config.yaml
n_layer: 9
d_model: 256
n_kv_head: 6
head_dim: 64
norm: "layernorm"
attn_scale: 0.125
bias: "all"
init: "uniform"
init_std_up: 0.0255
grad_clip: 1.0
schedule: "cos"
final_lr_fraction: 0.1
batch_tokens: 131072
doc_mask: true
steps: 3995
MLP neurons of a small language model. Each row is named by its layer, matrix (up: input weights; down: output weights) and neuron, and shows model dimensions 0-191. Each number is 500 + 40 x the weight over its row's rms, rounded and kept within 0 to 999. Numbers have three digits each.
After each neuron's rows, "fires after" lists the tokens most often just before its 100 highest values on Wikipedia text that the model never trained on.

L5.up1014:482419525488496479491497451515501504442448523440496406577444499490505510515579448502511481478473511443418561472473475490487499480535431533462543525547487518460539491436529463530518477533484469543466465449492514604475505517497520487513509498538469512541514502430520471470535530506440467535504506474480520553531581524513508500468538454526458456538500542533539485511538580578495538493468493527497484510544431532404455438523508415433536496505471531613487485551464465575491486490505494565478479562509475437452512468403491479479485651542490459458505483489568513439498478510570496503
L5.down1014:515537510566483569467517510511437436470491424575458497503517611493456478480542575558530544442474521521538496465518549475498538561509509551499490558523531549477436481483418474547498477512493535525476568524468397479450467550503426468500469488435478478533456541545493500499464524499471503534561511579543491539464486459497501554533619448544535477546447529463487480467480575483571486517505431494482504485502465511533466518459460520475529568540558483569471509466482470498572479495549472562479483536534514536539519454534437549553510484435543493498515456558528473494462491487543593515
fires after: " d", " ", " de", "l", "ab", " La"

L3.up858:467576512482525452433473448499473458452509517483564459530460437510512488533516416545528454533491535518448436528491512526457407489514538490487474505503497555529491558517439490502494468455473473491515452466501542467500436511568520536457516445513501497557560518494471555523500480402531444510443509484518529541557449534440444521534487463505551557500567497511509527483494551506537524476596548550505488378489513532482526511527464487469475477433529587481497503525517497523525472519520485505512493547509562456565546443488515495593573522556533450507543436473438465485483547457540506480
L3.down858:589473527468507543504561538424540504485543501551468503522482431525508485502444528530524514555530463535494463412575584528424553530499546465530520502503551456505474445460498511520476491422490470525495520516519429488489534523462524611515578530472494541475488530543511486490549483464501498499489555528487475495443453457477481508517444522503478525502490473455486517565492510527504516454559473494498488549475503521467562538512562565482494481542386435473514541531463483423444424493515538511456525516503462493417509475542553488502512512492482508558517463448533479410524523511542530542
fires after: " =", "\n", "les", "s", "se"

L5.up626:554533590479506472539427485529505447491482515496460430516493438487478398484484508525471531489453500465518506479498495467509461568399461476542496566513442469467500538485464534523473563490522453551522553502525506470477516538458528494603531487439469513497512462449477441479480525540547412518557491507495473585556525471522510536482515458487492502537405521556479494430493459420473505492501501500467560535471467509494441362456468487556530517488508536526521530561492502466503510448485481495496496500510510453571514490472532510504540488609498467551509505531475448510574569474557551515
L5.down626:504472558512477611473538477545493563544515467447505475457504497528549490474529442509487556431497481490509514495449506505538532390485496499498587525515523534488485471541520434494560512437480534460490510563548572537450430501503439521472405493519510502448474541534489469491556520465466488478507512442568475483548442468449483503525559549536503434524530443526434495498464577502491408476534487473411506500518495540517476613533450507478526468498493423574457496473557419444480527500463534420462494579530491541477533515488509595507466496514530515477535513520474539517505535459543540510
fires after: " ", " de", " |", "al", " un"

L5.up67:557498507476491521491520497417551504456443455463479475454475432559520442429549482480458468650456440466450476491497465454493477498497495484527486421527514549473478452522585537554566481454491482487574547545460501467558440439470487534499543538449474530488511474532469509528543546497484526460536552496529519463484482524471489473458463516437506478481458553469473514559517475535514514517482429492546441487465463525490527513531481496476476509509512470482535468460531460468415477487501543477501547506534566495422455536524556527508542503544481443538517430506443481541495490612457498463
L5.down67:537541464438463577467458508481533425529476437615493506551533483547494515479545499507450504414504494530465495567526559566434530508448456517580447490503534560498538477526494510484517516599501483589494485569531441579416463532425454532470395503521534477548445383516458526492547455476521517526504494508472446490548504452490494504450523475475482460484560510516491457483503499555436493485506500535503480493483506478517518500434440486552530552561488526424450544527473429441462479482503500442527450484486478473608553452518585503484471485464488564518486541536557557463480552469513573561
fires after: ",", "th", " in"

L5.up923:546497503486428491488445532480437509512522490509478433428462447493445500451492552461460464515529488545515446552549503499499511560517495506509445464561528482494466498536476539483534447529532444520502541512527505587557445492505534545491583531454471497534514423494527461530546462500515478561450406529513488460468421514496492513516507517571543459419469579489545524431511476570516515527440565477454483558456467523449508475516473467518518534447468496451572525491462517491484491468521404504558438543459410455565521530546429481537522474512531548533477540487458452570532449536524511514
L5.down923:484504555537597507458548515515526515512507526473499512545430553522513466497482479485440592480422509464529515435472531490525473492555501515515440463478504513483477488488470479514449479473453579506529520488498522505531488494538513514448491571477511570546482553488523544453443552443451570434490536558489582523498558506498563536544427511522495511551605528562429482469489469485559495447533476490528583542556488520463480536507489445496496447503577506439464419474577480483493524439501503487481551497537529530456490466500509484508470460454527574502493409503529524458520514438455547467
fires after: "s", " st", " po", " de", "ar", "pe"

L3.up541:542544582567544497506499556541491514480574493520436466482505459520495468405502475553472558490513590472486572493524511482541530465530504501453470467461526561543403525444602480492538505453513457475504520519455512478528478465497498470439407426505459474529483532423424461438603485467527493516491443489478495406511464552463538550538461451542478495496550523497455453515545558466522486527555459541564497476446494517471470433525520493485429507507449474548476499495493507496480451513443446472501508530477447512406480539492523524539556545459503525537501547462560513506468528451573449539
L3.down541:499531488460459491429463533478520512558479562471540507558537465525473413519532559495473445500468550498458498508494423493575519513474495454510446575544451452548589555497463544497505507504450520518474470516465478509492486528560515452495482531403523517540544524563476484528534397522414439499450444534509434540525495432479451518545501479479502532504495488454533474451496478525510525472475604443499498471581511466512492433438536513469491488460438497559444493530514537505518641497524545518485518496510528504513517479433426474466470518403467540471548470506484438483455519470485564540
fires after: " the", " The", ",", " a", "The"

L5.up56:486568482492457410523499501601541608510502459446468454560530568466515561515530512512537483532523505506512483487494500478481533594431557449461447472526515475482523505512525580452478524495470473470476588497564470497520573489489509452573431444638495524453481498493474499577462540448512521496521489441591523460492467483452572463489567512466517395489522466468470496509517511545469508493495503483484530448567471488518572466492542437523425514520492547488550502509511443496474538486508492603501498425529476497516471535534499472489473462497532497566576537517539506515497506452504515568
L5.down56:471461524491445524503562448525488426513470503463486518461465464595499479497397573484559548465479582552539506458454509419553450533511493491508535483484445510525569603449536510544447469499440497522613510518532510578525420517476467522537509523463511498471468483527511416468542523495480501497494518495512525484515466486515481499462559583480524454540559518493521489462517459525435483516488503465458460563502506563512467488485470528525485514521395500473531523547459467531442564502558530517460538491547463478501471469485592558460517561521581457413538469479485464497448491495474414488
fires after: "s", "la", "qua", "wi", " Russia", "w"

L5.up866:490546514557541509532520549531544473544450547497482559472535432555507484481563498440516497464520459525536531456546504480544489526552518506494502441463447544497499562435464537519487406512419462464494457451437559541549444470470470550558458529508517532538614480434476516376538475458538449477518503504511521461571475470557452543535523460548489482497461511455455490469506466500505514482527485537491473446498468496458454497536542442428494540482465460494511464451531551490495486519546506482422465558547461490568416463500472535472564516540532510513483490519535489600532542470492515476
L5.down866:504538446443491494434501547439515575523506510481456500572510553522507483484497422506478480446491455412455524512519454476601430479564417425484540514479567484463529531493525416500545520502450513518531476480573515489501586471479536512480550480462541483519447459503480524538591513524464481497483449503442512474484485517549533466475486535551509489496496507514562489484482534548493493541439577432494497503505492509370526501448518511476510463456526543602526521503520507494475529514523481490467454510489587527496524464443490522441443490480447582474469466478465534507465501513529562499
fires after: " co", " the", " a", "ro"

L3.up168:520535509544501515519595507480510574563461548557508537485496526528490493477473462466502478524464519427437491426575566509504520425480425490553490474422496417504469518521451429420473451497604443502516492524506457490542478513455476470450493462525505495500432494481538532547482479473476590538604428554471454444526496495630530482495509528504542531587522461482532454477577498475503521450512532435614558476467544492487516539461484525488435488552454566429523480477520465500480479500513509503532464449453461461461525504497509422524599521473475512522520537471509440448575454513497431499
L3.down168:526551525523475523516511505501456503495529511490575468450548471494490433524463479497395528538472532499432505458547523508587462506529553505485576574445462551457527570463543490465517523502485508484503505576534448479384527499486478496472560496493514467595517526503493459489467593467449444549594517525464473486549472490472542518479551528497510500491553507470455511507478522522505529496542434462487536486476575467566558521458500565490427495489456525496496401558444543461538582482493444473436537438487490511543450562543472496510487487527476494486513526525540463482499454514593467534
fires after: "p", "up", " comp", "com", " Le", "ist"

L3.up347:500537502535523444480558503559512541514467502533395468531474542513512469513481535455429502474489461491466414490522469456505423433468521500513530473482395542520511522482602527541527478493564464441486583532529514505453521477516419582539504485497491498494488543527496601496498556470513485520470487504461514419541437543531468456554531478446437509491514497465542525492551527497458475545537509450529500515517484523506480528512510562450559515543528624553541480514451539547469485506537520492514505583455506513472544548503523452495501432439549464576441475518387452493507497500526521553
L3.down347:534494540532458573536535475467486431606488464480493480620435496510455547482472536547443503513552506529429534482473487555496591508513431521504545500446496512472534511601501463527506526492596475539537435410526472485525552564517475456599492568527507539530488494450514460460418503520518474480524452513509524489529516506469451551523558524506483502447526490532542510549478508541498563534452525518476466490527570506477476493514422460524502537485543537482504461468461485424465476526526457449513466541466454389525627576472455462524508562477503525532491561532500493427519502535484483505
fires after: " in", " to", " a", "s", "-", " ex"

L3.up55:545449550518558457484470503485553553448432484458525562524514503570560464539536486537464479465490547460502488495516472467460529437571458541499550515472533490443520451466562504462546625455530518486428553496526430521529442479501483508456461522517428506512471491491462531476546552537517506474469508496511561527452482460484515480534567461477484504569473565470441534476570542546519533441545455543465506499514464466519482464517533419513487494514531487491457567462565511458600492484538465461532475468505529453494475469484537508465556577525515553452520531488466497486498544588471480460
L3.down55:485486546531580456511583544493533517444511516486537549503521539512518512534469521494497459422493521526452490567489495576488483490561501463485555515493496507564503431477488505430497524533448506571512469454531535500452558516421513476572462504493530581456450488523506532467470495511501544475470515523558508542497514472536506560508573476532480512512553534589565507424440499465451461494493446500468475542455477503543495558442484556408583524531461441540441531482478536413478524597509442457552576477453501505487634476491458540445501531445522495463549461475493491510462536471486507425
fires after: " ", "s", "-", "o", "li", " S"

L3.up510:485516566550486416553506467520503440498541478507498519474497485537498549506461506520456448571506494509485510492515512546566467480564545519500506472508510539464579498493493522522469548463551467405533514474494528469504512460514493525513403508436527409497512429483547413441419520523576466423486519495486522500520509485557511514534493528511502551533437493513511488516498520502502465536463523465500469523452461577616515582398523477521531435569485533519520491473465499500511509531464497454492447490521404424551411445480506543529547508470554501459526498533551433417571523461461456547
L3.down510:465521487495514562418465482486517585547520552524492484546490542548531494529493469508403544574565523509509533522467527520458472527530424468560504521474434483455587486466531549556519527504511495533456484540539527475430501498426455515521540457462516527395495507456468531482463517518497503531488478511465493432486480532524493583513588464475568462479526579487523374395488513523476514485567475473530523455399489496492432525475480468521508510546499513488522499491460424539539542502444491529511514554440553554577440465465507450462573481485522493467467528502547471488505483520519477530
fires after: "\n", "or", "ite", " T", " known", "ba"

L3.up501:531456492512460536442491481498508514476485542465532496496503449480465479527492545461468504475478495552484516450557447558503521515521508531470577521502420493447489533533599473508503502509539566475554498491511517476530539495498461548573476449583561481519503518501515555549441473544499564478475406509464454484466536528502510468444491633483517513478541534476483445542524505552474464548398476578559478477452526500499447405502499511577453511482502568504527499512497543474507479551477566443490500485546544584419530521468507484517549560482433510442464484458447502468511531512519466465
L3.down501:408552551568537511528429517555536568543496537527534498522435547510446491423523446527484507533479479507491511461472518485437418503501509544502486534554491455495507500431524514527504492444445535524543581546456446547490530428464472439525565501521459556447455419524489409482483436482495522528518522545533559569514411582459488517500468447481489466487493588497555508450500457557446538505509482535499414539531528484455495475429429512525569539528480481538497518531531520535493530502486500533559482466484525501510496560480539448484516518522543516502472520499500518457530581458539446523
fires after: " ", " d", " tr", " de", " c", "re"

L5.up695:492524571511543462530533314516510539510538418556470492478484461500458535552618551579511477486542524538464414576467447493457461471472574523562505549531489506466547468560597505534486501477477494500425522483539534542427520486551525461529553474516454576522480441398466503527519519469547492548552540507516539577500601423492447488515463498530521560450509557478515484559466485518543473497519481542470472512592442521487455371462479489414524445558511487587453472463467481468532492522472442456462483574473491482527496501491445537466479485467483477484509511456503470522473464519476522517
L5.down695:552530534531483430527445510501467541510501486566540545498578441584574572435512500471547501475454565483525437445426488562524591483588513471524478548491473514543542481520532476505425511521428514470546475514483588492531491573504499491443416522472523440509490578510521462497511504497473502545479546483518418501521507521503544541513533519493506490500500506493487456502468529530552504590542565460500542494548529449454517463467425441491543593521431556514452480560519434521534429522500406478506500503521546406500522475483520520477466516462448522420406460542501504479497496493495500472
fires after: " ", " Ra", "ra", "s", "an", " La"

L5.up240:515562514499387464513445510480518517451517543497550514510430406515551510460512417529486548558569467467467517505500465493495503528456492586591450525456483521506514590490517496486460499528385491437528447521484487520509512510518572496544478474492555459511482512449536584454503486481521454502507509499494533542513484490557507538537487547510480470498461454499490464527544438505497486510445485512468555509502561550578515438513462572554522536534521462502565506523496559539472541539523451451514488510508549433479537447462520480472486573477444532515483497555513548532500560481488506550
L5.down240:549536488539504541522492497514516526427488548486505440443533586481487506480545457490468492480450556495539518468473534466514458539475482483433474438539473465488547514407499509533564519465515534544446489483552575529454471493476451549474439518517520542548531506473508538548544499471515604535417492558485518484541544492524563443526554539587504484506525535480503467509487500474475527472518547499526480530598412492519560503470474553488516490413511472526468504541466474413507495481492580521510499551538502553510482522507569535534504539495493446479472519516458449525462483484502437479
fires after: " in", " de", " time", " out", " ", " to"

L5.up831:503434461538483456533420491480455541483452461500518587489503544543546582450507502522505557478449563486520461580493517491483492501506503499446480535497420538498469511509456458472538483481453490534512531497495487345487490425486542563505488518475511485460460466479541502499482545495413521540442477460466524471608520559459525535512538493573528507544508471501533444554534485496522506517464536532520530510398464502480435523439537485564543527554475461586524534483471514524527522534504532535520512541517506537423469552527432541486531501486535555479548548480545498489515489469522508488
L5.down831:467532542546530507511529516490519572500523539510416571522406540457572527462530436502455456426493498502554545482426496500430489570513578538553514504456467521485539525499558522489475453508549523538477512496442473499552530501496481509537477461493608526504449501542451543434489492454517518542498500518510496463489445514441551534492542468395492481456502508433499530543534516579445546467481476495518562514546446468485508484486535482491490481446497505526487506422506439549491488510470543487579476565608505488482516491438484498431419512510520524467503497419594479565542508442502560510
fires after: " ", " p", "T", " c", " T", "P"

L5.up300:531540500555521515479445455509534463487507486556545436491485476508545466501559537501435444480435533451506571498508490493433516565538506487562553527468442455509514480494490514479500552544484446564526551425475520490405467504509556430540497450490508451509508524464444428577597531485459461512550566445513493531488460482430466469504514544558526518547427524438411521558520527522523531546450496489502574450553555474494486534484497479474542492544466430451468535577548537531549496512431470507524567553420546543541448536539463476512415499555466537477499550577532555490533496498510505538
L5.down300:523556509487536512499512560466489549508490545490512528447474517454505523464514523536469527467579547605512480484536537509490425510456616417463495525458512435431473450493523488553483504490468521490580511411514520559440498485518529526565434485494527512540561519488482460525566457531579529516444527520460502528527476504443536476572545466527514483572507432476442501488545509527453480501487562471520496532526496560561556503575541432513551484475530491399449440515479501478455445429493522478477563514556474478472514534523554475548432503550484504467496559483516476514528561526424556513
fires after: " ", " b", " st", "s", "fin"

L5.up133:514495425507450442477499449571485494533497526457479561525501454458516566498479540450525461482484490514487527509512540491491442547461505501501504533555473454493400438514514476554569462520489559441473558509525501450489509489457525479455488488443449464566542554525495550484487514475510532511510487513553539494410517430532540475484530539516450478445472460443479559530454496516482437532470492535536501497593454509518522523491515525433507520520489414463523471517420541454558481449489495517511490589544535535493535534539454549508478446459526489549529550523525484549573450484527486463
L5.down133:481509538579484461490424506527538506400421475525476510460566495514532440495523410522540495541538501492480445420512496465499539419490543523508465485450502456496421587462465511473502472515527543504542494494530431502559564563437479451405485416473557489467462528524508494483563548526480597448491500539532474457550487454479551513497494472528494413504516528557504464437496496481491499466481577522474504539466529537464539457507555507569491517506498461540485482535593538434516451464466525514500554543488516496523548471496515564502567415507560483519533544453491543497432470566433548518
fires after: " ", " W", "fe", " De"

L3.up857:582550471455515473533501500554528471569473489512514591498549519576505526487538460450546427552514513522463444485554508499512440450560547470496504491447515466532543495462377492529521522515472494505455448428540501483469531426505439523428481430495445487461481499500560512496558532518524527521479493537580507466497484469500440490524545526521469497455426487506494487504527460462470384399547476484464536483483500449505543497565514518551561503548492538509474521521505514448522524513525472454499457514479457552482437499539501487416418466449520497523481507440489527496506511477491469551
L3.down857:511477534496461537520499492452472548502535502453508474553440425508454440493530463582432499536486499524530454564476449493557520608469481464526520540537500566535474428493484496530486553501470468522462562559545590468475421483560447505442535520454504497414447587513482560486441445511480454516486503496432502486574487491492466514526450532548477487509498482469496537519536483544545482567476508451561526510464502506492463481455478532412506496554484443520482544473496543533480441458446564525459445479541458526509488538563450567512506506461516501476574514488494546469433467576522487481
fires after: "ri", "or", " No", "ine", " no"

L5.up95:449528526415478477557476546498416561549505514481461485509520465537450499556515480521482453375491477526516569547484456542502518540535537506540516483525513510558501516480574552519465522552485482503493612561449511457477554473466437475606465541517539523536479493464473504459438549480498531577463495480481567531503476504498454523497477492521542504511457531490551509476540512541521451512532489511438472481519556488487556507509510398491546515520532474492530514361498545480462425480422531507522423496533490481525530529546532479506552518466458490478490534510516512556445524534564539502
L5.down95:493496420524495489514422504486590548535503546520462464407485518486484517426460511516522526579498443579467539532504580533516423534492506569494499454511428487462509498541502518477514460482554462486517502529490509467512462535522438532480536536516545496499471477509484471583498475589522464455497499566533462562493463450563506497522522497499475493570510440532493478454534523492550525565470529553502559500444514480609504509453417533515443503499464525470563538511529477532481556491494535414492549532517526438499489473458527505519458458550518504475533465491409509499482451483451590531
fires after: " in", " as", " T", " on", ",", " to"

L5.up299:540583462481472541507526492468469534550477536560488483476487443472451487503462507470501484558495596528513470514503497446457490498468439443475529477472471517519462473498507541510467569498461443489528567475451463419462542506416594536470577502458557530527501468479581520505427511479488561437507530461581485508506429492516545452512505536496437505558457489527500427517506480516551509492489545534422536430459550556504483515440511551502514558544499527497540479467466473603485490537501562487532482511571449505575479471483503540408498512587516544475519462448495494447570530537477478492
L5.down299:530497491511510400527577560481509423474496504486529517483425434471522509505430507548503471501428510453455505580522493540443513597544477453466508484457565494511503492507424461498568502470477436547437525511535516395412467484596500533525455511510438508474466534494499514521566442520465496545528527438465520508455542478541512533481501477509485437579602505478470442523501551491506477495526442514487491560515488579553514536486499491539453494472464411472487514501477464497458508459515502468480484566584463511474521485543543420563466552511533538515523501532477498418491460523529522563
fires after: "c", " se", " member", " de", " comp", " f"

L3.up615:493590541508462486551532527479483519475521468547451476508419531528478554531460520517424509556465573522502513514515490564493508524472549614506505512496519522496441550597501448456491508460490563574477558471502476469607466482473552463451539457507457427569448445521537553577529464512442558433510433480537463414493475438505474601478475517503460533566447524546516500499447470466484420543479437503530494531439461467579474458493489496472474479467459472539490453479503521477473475552446470470536517477441391523487456458561511510519520522491503523470508533506523493498475479493481509448
L3.down615:453532536406459503530525452454476571491529512529449469588544533508502564507478529427452564486451502524492486438438449437463577533516580400512518563453460512492497458533463526458561441528504475516466499468462496467517492478544596551547458454487483535484522518510475474456478577537502475506498523434495530568506465488517495488496506527481472486441508475545518493414533498549449473554526440490539430453543517573431512474456439500530517427492449557485494511444482543450456545529495485477448484493534520486584536459557399564568493535522530494507563490441565573519524528547455494510
fires after: " comp", "d", " a", " ex", " the", " not"

L3.up311:527478560506482559485519509482491523462507451428547454464450549546493522470526460453535458548513478507461522471521512445446497477517463563575540514425475472568549526508580451474442504428572562537483546498440510442497474540523564579516519474581542476508493526481570479524511429474486426534496495469535435436472568502496494451465512489513483477547536548508578500527521530525463477471500441570500620506435508497436532524490474488507564435528493510562518496507477500501507547529511488449477499538502528483532531541544478561467464463540481513415498532430476556512559508458459441536
L3.down311:461567447521470520486484503537576537523573620574527434547508491511476565522560532530486474501505521545504534562532499434513482538469524469425547525467511473454434492476460539509462491519494477538529363521548479471521449453551504476455549505447491571543464467488496546496445458544495523520537513503378491514420461498511527479454462495558471483464478422478538553520490491559481457489485544490536476455537479470438535516560476527474498532525594494515486410560534518554504427447557547540494533552488485535412507533483534513505501468418500513606471481562484492508550486475520537436
fires after: " ", " L", "L", " b"

L3.up0:478490488456472491520467551514406508531554586548502501499531439525500465444403529495441532438537525528499542447493531518522515515417396525493462469479537473503433445499584484470590423484439452553473511477445493536469485510549541508547481539525454518507531489533531467495466515477456553522442494462532440510515523494515510520499528498522518543517540518473469494523472549563509436525476489498519539465516565548574610481528461528488455487507543455501508455521480516464466449464582514563511428508440441520507544514508478490524493441421527484583488481451580499500515483523455519547
L3.down0:441553526460415484435502490553501517541454494450426521528519481462530565493483548456459503409505524520499516467447489500482428429477538497521458493505483502442510551489558560463589505591470494508549489590451544478484456489549499473573566451480548432469521481499478479498531560552517642504542509497464531456545571522530496446456473561473477499581515555553465561454535500543470544547546552492530553410486442505475504548479511479477497502539483510491479452533523506463432594454506511475526517510501495492428512479459485579522541503531508464493492497466554420510467457470496514460
fires after: "s", " |", " de", "c", " Ab"

L3.up737:591504595567479529442508485461449515518460554582471543484424476536421562516472557519526427477532511511471497453502515474476499451557481481497422530448487471438460461499564535476508467514431540518514431472525479465503455474543520538486553551486456506483528535553502524432486536550496549443512523609543518476544434511553476539547499399517457461552477485509505505475531461496477504482527547476541543531426541533526480462487466436508386517430469493524502516513483525542520466484509422448490491490535495562484502569456451465443495460538473490452423530474507496451505532517508488573
L3.down737:512466494444520589541488496486509435551515581541487520501468533552496466469537498531510526565509391521514533469499496594520561514410547541529555394560507499526582493504479544489496507439535492559495508511545539468545502415520571509484550505510489457449480503534451461517484488458530508475516529516514497526421448492446497544464445519557443440493470469532472471543509510547511486515477474465486450552542465501423516446502472501430493438582543537459481461439507473474513579491493493531538467527454554443566523475571570508484509553500514532525517492514526506520469495561490454488
fires after: "or", "ar", " Du", "r", "ri"

L3.up1004:473471588503484451543434457497487504487508526391484554495425483463532448487495547539468452493408474536488545532463466448431504470505491466526505502517490484543500529449471531492557546534451434520529422505447517513458507539431484490541468471582555577497513526458494523517506495446477542467522537578512485518487496457511522469468519543517515472551486441520485431549447494546540456540421505528507483439505433518446521496431466469510529500468525562521508491523513537496417538532526500578575491564438556504520537455548502532548546451607445457496530485490503516468517545569467479484
L3.down1004:526548463507452525554530551450533488577569525480464537464469505489514512509435458451528457463511520469546488509444462490437535473424505548470498482518510510535467561540486446510490433512416552488559457498557474529555526481468549449538550493457510552504532520503535506437453561541620468513549466462471532467504508527501482532524469500536496471451521528517530429442513570505431456496502481502530476494541522470489496485490598513503486511477547506537449496435493519543518545481584519560462483447470494475505517503438473515560553562468490507554478437533579467538472482524498561469
fires after: " d", " gr", "u", "en"

L3.up218:458576477498518431520526453456485576478509539470575455452431488506580528443517500577540484463499425527553544469526509540506504545508493505453466564521558513474467518444516537500473551544482510473473536470500450517489473474505485497583501528509527456491556499491553568600445526452524584528530488453540525458540484462505575569505511473575438588489475456518476529452493441512462474478460509531348540527544478550457524420499517510467498539496533457498569422436506510469514454461546467490440538517507504497533425537500541502493483512512481495488484500496547586437488512451493489434
L3.down218:444442463512528443456519471468555472492473414496510568518528481554525519491486476479483513497509524528444430535444523532515488459528445517432462547535430473481533468530473420513475541501503542472469505515491474484498522570560434461495448528515481567441435496520503552535480580569436546521497520547559479496531487493491549519451472524479574466536500467461478497555503497536484476517515549564507496585522489481511575527541496603526496471463511524410453543459549402601527472517517467416455461474562460557517471466480528464495523422557513457447506506497449508521508480510537543530
fires after: " ", " T", " O", " the", " in", " to"

L3.up719:453646521521459499478533487524510571457471467525505507555476548471428519510539492531578476579506510440477466439505489518508482519518519449458528538522426528538488526492464583531488549521533406483523510509474528521477505495439460539529455537487504382528596553481538479449461547458496499443542517491507542534513475548520453462480512498509426516519497431507531555527476522548536499483485554485548429430515560532466475531428475471418432551470493442496500469429498500505531526447508501552510461450432527473567501519543611581491492463498503398506462475494477489539559536552482474504
L3.down719:486520478493535485476534477513501452502468443567480521471576482477489483515544475534441515459548461574510455489463535554496506507457560521495485450524493542441477554497593509469559488501527521474486461531480477470505597478432495564467525518493512506483422469497444516533503457490526535485535504558473469579462514486478582537455419478441488499535553564520504521469505510560485483499498500508485540468517558493525498496506515570542531518502456513503437497457536470526440522491534435433473502570547539532524517422513522505405495556491478504491554578443516535468470564536442521499
fires after: " 19", " the", " in", "In", " |"

L3.up440:511519514499519489520545558492543500573532518488505513584496479499537523467462432477476569453578478550556446425491509504557469500564533529493503485451474540472492535531490476496491454443440389559525545521537471463549518543472504486534557516507444534495549374557513517481472522504532487492489547464591605515519474487548518451432485360544475537537470514467526530515509549496484506477396502497505486507486475580418568500522466471422499535459565484487604499500463542521499483447495533503470501505475532459477535436499520420525465520572537497590513483551543548536531527530482481466
L3.down440:507549515502580521546505487520506547468426512522513494519493491488467478437530470462426426467469464590446518505496485520475449539500561438517551507574456416446502504552526503454517481508501558610539471549478477523469577475516473568528538533594455480517495456524494471438625521570489463537514456427429524497497508473486504541451591490445482493466509521536572422435499523473542509555491457535463429454478518528446506473530506493478468557454554502529486553537503502526455509446480487478514464544538533452564512461562508492429493486466474508444479467492484489543540491414527481542
fires after: " United", " in", "vi", " a", " 18", "it"

L3.up126:498515501565490466532474522561453491497491465524508439555505511527465416483520480513501423494481536488481496490481479486458509525497429507518509544512563560461470402576487471553564491423457519484478478506476451420472474552469561545443560499421449548505549473512545456547465573469533503502540471464483555502495465534486548512475445473512499492554426515519487482494482503426477492565505510530457486505420568493450525494510495563547450475473514499509466473519500514521560498570495506546486501601490534501454534524451481507506515594504503515517458510526534543507563501540424451566
L3.down126:482465531459548530399473462532524531487494450438530481496419512489432505487512447490456530525548500475558457496524438494478504553544472501501528474516436486475516566529482511572486528481493522485539549550528431522445519404510536424502550512504563516519506471489543481549474433528410494471544528550552548519495544510536500513527579453471552484476526483507474534446516545593505515442499508411471501532560527562533546518512452446517495503520476522449502498490491483537427472619515534445473522440490468496454467512514526502510412490570542498553504487539420513414558479489537496488
fires after: " de", " se", "ju", "d", "ev", " di"

L3.up329:469472512443453464505510431489543539516539494513504476433480539441572472501504446527457475465557489478520474479488518490480504493521377467509577551462524581529502451483482453439487485483499526502507469464467447555506538451574524501565494480587547447475500542460484468482473454510482414440541570534499539443611450492452488520496416415489520482501516508532519512429458516546538435497456489498555553509523514534539508526461599528524532512523484529566483459525472444535509488590473477523587491519503460538501448513455503517472494476574550457505517561416525534517481477453438484490
L3.down329:461486498470552488504506489398468418447494569435481534454534478508520498546457456467506577461506382502526538475496495480505541439472565607526530479472486514495526607510436471517477453484477514492467494521513443475544421507409386503507478458522492423557523464501490432491489458485448532473586556515471488488542542430540508513529481477516477533450570520463532471524508520484463542510438528433487536521504400516519493495521466420522487515504471437601521472549456509513440553425554523531482458518502508543481475448483513481507499576537499449515554524513524479479475520505506535535
fires after: " ", " d", " 29", " (", " |"

L5.up344:484465486515454545500496485484515492436434532518550534521486526465494524588474486573503517548511504464463441454523424541423467473507488454495486526498454546535532503497543496480545436521487468510545483493480545518444475447476492464584491436504519432473432486516498499482499545478542563613481473541508583513594524486454583446519524436556511572533485580521496495464507495537472496530474464482550528512516519500522508434548541538489476550487530564463441465544550550452413470474482541476541429480484515494536525387428484489487510558539424502547487469479513513627468521509463513453
L5.down344:527460509434546479461488503507505552514522498505490453619587542520481537474481461479459445479461526466475482491507493492561560541526529520389547431448555511492477490475468530463524567493498499499483441490523472504493559473565539462530456492531480483512454462473535487456529540507502458452575505498518549524482518432511510557559476532441529509553477481543529571508485560459484474466503561458468449492484488567433443484522504510425446486509509532465464528460464491450580512536529455388441512504496545512473546523528501496465443536553480481452507500425483466526525510470556507512
fires after: " ", " mo", "-", " p"